From a checkpoint of a small transformer trained on Wikipedia.
Size: 10 layers, width 192, 6 heads of 32 (1 for keys and values), vocabulary 16384, 10.1M parameters.
Architecture: RMSNorm before each block, untied embeddings.
Training: a variant of Adam for these matrices, 2475 steps.
MLP neurons of a small language model. Each row is named by its layer, matrix (up: input weights; down: output weights) and neuron, and shows model dimensions 64-159. Each number is 128 + 24 x the weight over its row's rms, rounded and kept within 0 to 255.
After each neuron's rows, "fires on" lists the tokens most often at its 100 highest values on Wikipedia text that the model never trained on.

L4.up480 [116 118 174 175 141 119 117 127 147 143 143 107 134 162 125 157 114 117 172 142  80 141 147 142  94 145 160 151  98 132 133 169 139 138 149 162 100 113 134 180 106 122 163 109 125 127 107 144  74 117 160 106 122 117 152 144 158 156 134 150 138 152 141 109 111 142 118 160  95 139 115 118 146 125 154 125 144 149  96 166 133 134 137 135  90 153 137 125 104 161 103 137 135 147  82 128]
L4.down480 [139  86 140 149 144 135 110 115 132 148 152  76 149 146 114 133  82 108 123 136 124 117 149 118 149 132 112 161 105  85 121 146 101 129 144  95 120 114 156  89 112 136 151 116 131 169 116 118 150 159 158  74 137 123 124 156 116 134 133 132 180 122 130 131 138 125  57 104  87 129 119 126  87 133  91 168 126 140  96 125 162 133 102 133 123 136 136 133  98 111 111  92 118 111 141  89]
fires on: " re", " who", " un", " cur", " high"

L2.up121 [ 73 133 118 149  83 133 106 143 106 138 129  91 106 143  92 143 106 146 122 135 151 165 167 118 107 123 143 114 122 132  96 120 146 187 132 153 125 142 120 133 145 132 128 124 115 124 142  95 108 143 114 141 146 134 132  97 142 130 139 124 140 136 157 125 142 142 113 148 144 161 146 127 183 136 127 184 119  92 110 115 133 129 178 112 107 123 139 154 136 108 158 135 187 115 134  90]
L2.down121 [ 93 145 121 124 181 144 118 102 114  95 145 127 124 139 150 147 107 138 129 118 150 112 120 122 121 147 130 174 147 151 123 124 110 118 115  89 160 109 111 112 134 140 101 130 129  97 151  68 117 121  91 157 136 148 114 127 133 148 133 118  96 111 146 122  91 120 196 166 153 137 143 112 111 136 164 135 162 109  76 121 107  73 133 140 118 157 136 124 174 172 136 117 131 150 111 110]
fires on: " he", "s", " who", " later", " positions", " she"

L7.up148 [108 109 126 138 112 129 157 121 152 137 151 160 121 118 121 127 107 146 133 129 129 108 151 108 117 117 121 114  91 138 183 151 113 117 143 145 130 146 164  73 144 143 160  85 132  86 145 141 187 126 128 138 145 156  78 141 178 147 161 141 159 122 110 143 135 147 112 165 105 161 145 118  98 153 135  94 157 142 170 114 144 102 135  98  67 116 127 169 136 105 160 147 144 100 124 145]
L7.down148 [116 118 119 112 116 142 109 101 103 131 119  92 139 133 143 136  97 133 131 116 106 132  96 150 102 140 129 169 130 142 161 128 178 140 150 169 152 120 145 145 136  96 129 126 135 156 182 134 140  65 110 160 140 118 126 153 144 111 106 124 139 116 139 138  86 130 115 121 165 122 123 115 120 175 106 136 109 124  97 127 126 102 149 146  92 154 138 140 118 153 117 129 113 122 130 103]
fires on: "In", "%", " two", " were", " played"

L2.up139 [169 111 115 114 140 146 137 134 154 124 147 144 179 178  84 111 120 149 132 139 136 166 106 131 125 149 109 127 119 175 138 151 101 141 140 161 143 130 120 149 158 124 142 141  90 118 129 133 142 114 116 139 153 125 135 146 147 119 151 129 128 129 159 155 142 119 153 130 111  92 106 136 141 133 135 183  92 122 121  80 150 135 132 125 107 144 199 193 134 113 137 128 144 135 146 148]
L2.down139 [105 128 135  96 149 146 156 119 152 104 139  99 137 130 103 121  98 152 160 115 104 129 135 208 149 137 112  92 180 121 138 147 119 115 154 113 128 135 171  96 151 103 137 134 103 156  95 127 116 129 130 112 131 154 121 110 138 172 122 138 130 109 154 159 139 112  80 151 130 106 139 136 139 144 123 140  93 139 121 116 109 100 164 103 114 118 102 168 126 121 103 116 128 131 132 144]
fires on: " be", "ó", "ă", "č", " Cup"

L4.up762 [173 150 161 140 133 149 152 133  92 131 122 125 166 127 120 114 169 121 144 130 156 121 152 153 107 117 159  76 150 116 130 126 133 130 172 133 128 124 141 133 145 140 143  83 163 138 104 117 114 131  94 120 128 138 121 100 138 136 102 124 160 156 154 106 114 134 128 140 123 152 110 100 174 120 149 132 132 131 145 130 132 120 114 158 149  84 141  92 115 144 113  87 136 133 103 171]
L4.down762 [128 111 120  87 130 158  71  95 117  98 126 146 137 141  78 135  98 175  99 116 156 124 128 134 133  94 102 147 142 119 149 156 115 147 129 109 183 149 110 156 188 132 145 103 140 163 130 120 155  97 147 121 155 143 135 115 155 150 140  96  82 135 144 109 106 102  93 128 141 146 168 119  95 103 118 137 177 146 121 123 136 114 135 110 172  92 123 116 119 100  74 140 111  90 112 115]
fires on: "7", "BA", " Australia", "9"

L7.up70 [ 87 154 136 112 130 126 128 144 133 147 119 174 142 125  91  95 154  60 137 146 112 153 120  81 131 136 175  80 100 124 134 116 127 121 122 139 109 121 105 120 133 178 101 120 135 151 110 123 138 119 166 138 124 130 107 105 137 113 104 156 120 144  95 126 127 108 128 162 143 103 139 108 115 153 127 128 120 100 131 124  99 143 122 135 122 120 142  98 123 137 108 115 132 115 152 146]
L7.down70 [128 110 144 202 156  81 165 110 113  88 148  95 105 126 161  82 124 180 156 110 132 126 113 102 127 119 113 195 106 145 143 100 120 133 173 129 156 112 173 122  93 150 131 142 173 120 149 154 119 132 140 136 151 127 156 119 116 118 138 112 152 154 169 130 108 144 132 102  99 150 149 123 126 135 135 111 137 127 102 163 132  75 148 118 115 142 155 166 171 104 134 163 145  95 134 116]
fires on: ".", " more", "ün", " n", "zy"

L2.up192 [151 116 134 119 151 113 166 136 145 133  74  81  86 105 135 115 148 135 121 143 124 125 175 135 132 121 110 121 172 108 210 160  36 189 116 140 119 162 118 109 134 130 136 148 115 135 122 106 105 153 145 142  98 113 172 117 126 123 131 149 119 195 107 122 140 104  81 120 123 117 123 144 116 116 125 148 120 152 177  92 138 139 187 122 115 160 102 125 116 122 150 131 147 155 125 136]
L2.down192 [117 139 104 149 161 143 150 143 140  98  83 135  97 116 126 106 133 124 124 138 101 126 150  97 149 117  98 137 128 103 106 149 146 121 167 137 137 122 117 166 116 113 133  96 136 185 151 114 128 127 151 120 112 121 139 132 113 177 167 132  97 151 107  91 110 142 128 118 142 103 150 137 114 115 109 111 143 152 135 122 144 126 163 122 107  79 111 127  96 130 134 138 144 138 103 121]
fires on: ".", " footballer", " while", ")", " began"

L2.up453 [128 121 165 131 150 156 101 127  93 135 147  86  55 176  93 152 109 154 134 130 145 177 154 148 151 131 145 131 141 178 141 132 105 155 149 174 135 109 137 152 149 125  97 147 113  96 138 105 152 175  84 118 146 132 121 145 119 119 129  96 118 102  92 116 123 136  80 133 166 116 129 129 138 114 166 199 121 127  99 136 124 123 163 150  84 146 146 104 128 117 143 120 145 148 143 125]
L2.down453 [116 150 104 127 119 144 132 112 142 105 123 120 135 135 150  94  71 140  87  91 115 126 153 137 132 129  90 144 131 130 147 121 124 145 151 137 105 137 146 128 138 147 138  78 144 116 162 115 106 145 164 143 153 121  98 129 162 115 117 112  85  87 116 126  95 151 133 123 162 145 145  97 121 135 163 116 146 132 118 127 102 143 149 136 112 168 129 144 142 128 148 179 138 135 131 133]
fires on: " by", " all", ".", "aly", " other"

L7.up96 [ 87 132 159 126 108 116 123 139 132 143 137 100 150 145  72 143 152  99 153 120 139  99 110 120 158 117 135 114 156 140 142 111 113 123 167 128  98  92 173 123 122 148 106 152 148 123 146 106 161 167 178 127 141 161 109  96 181 145 133 164  99 165  95 128 134 152 136 173 146 140 118 122 138 111 108 106 137 113 111  98 133 147 132  95 136 118  99 112 106 201 141 111  72  72 154 120]
L7.down96 [149 101 131 133 126 139 153 117 158 133 167 115 156  92 156 112 152 158 158 120 148 131 127 142  89 132 134 154 145  60 144  86 144 141 109 104 112 130 164 145 150 116 146  97 153 112  74 136 101 127 112 122 135 102 110 108 105 127  81  93 117 154 143  94 150 103 155 103 136 102 103  87 145 101 134 140 122 140 150 160 106 123 102 110 156 126 141 115 146 134 120 144 169  85 154 106]
fires on: " on", " the", " received", "-", ","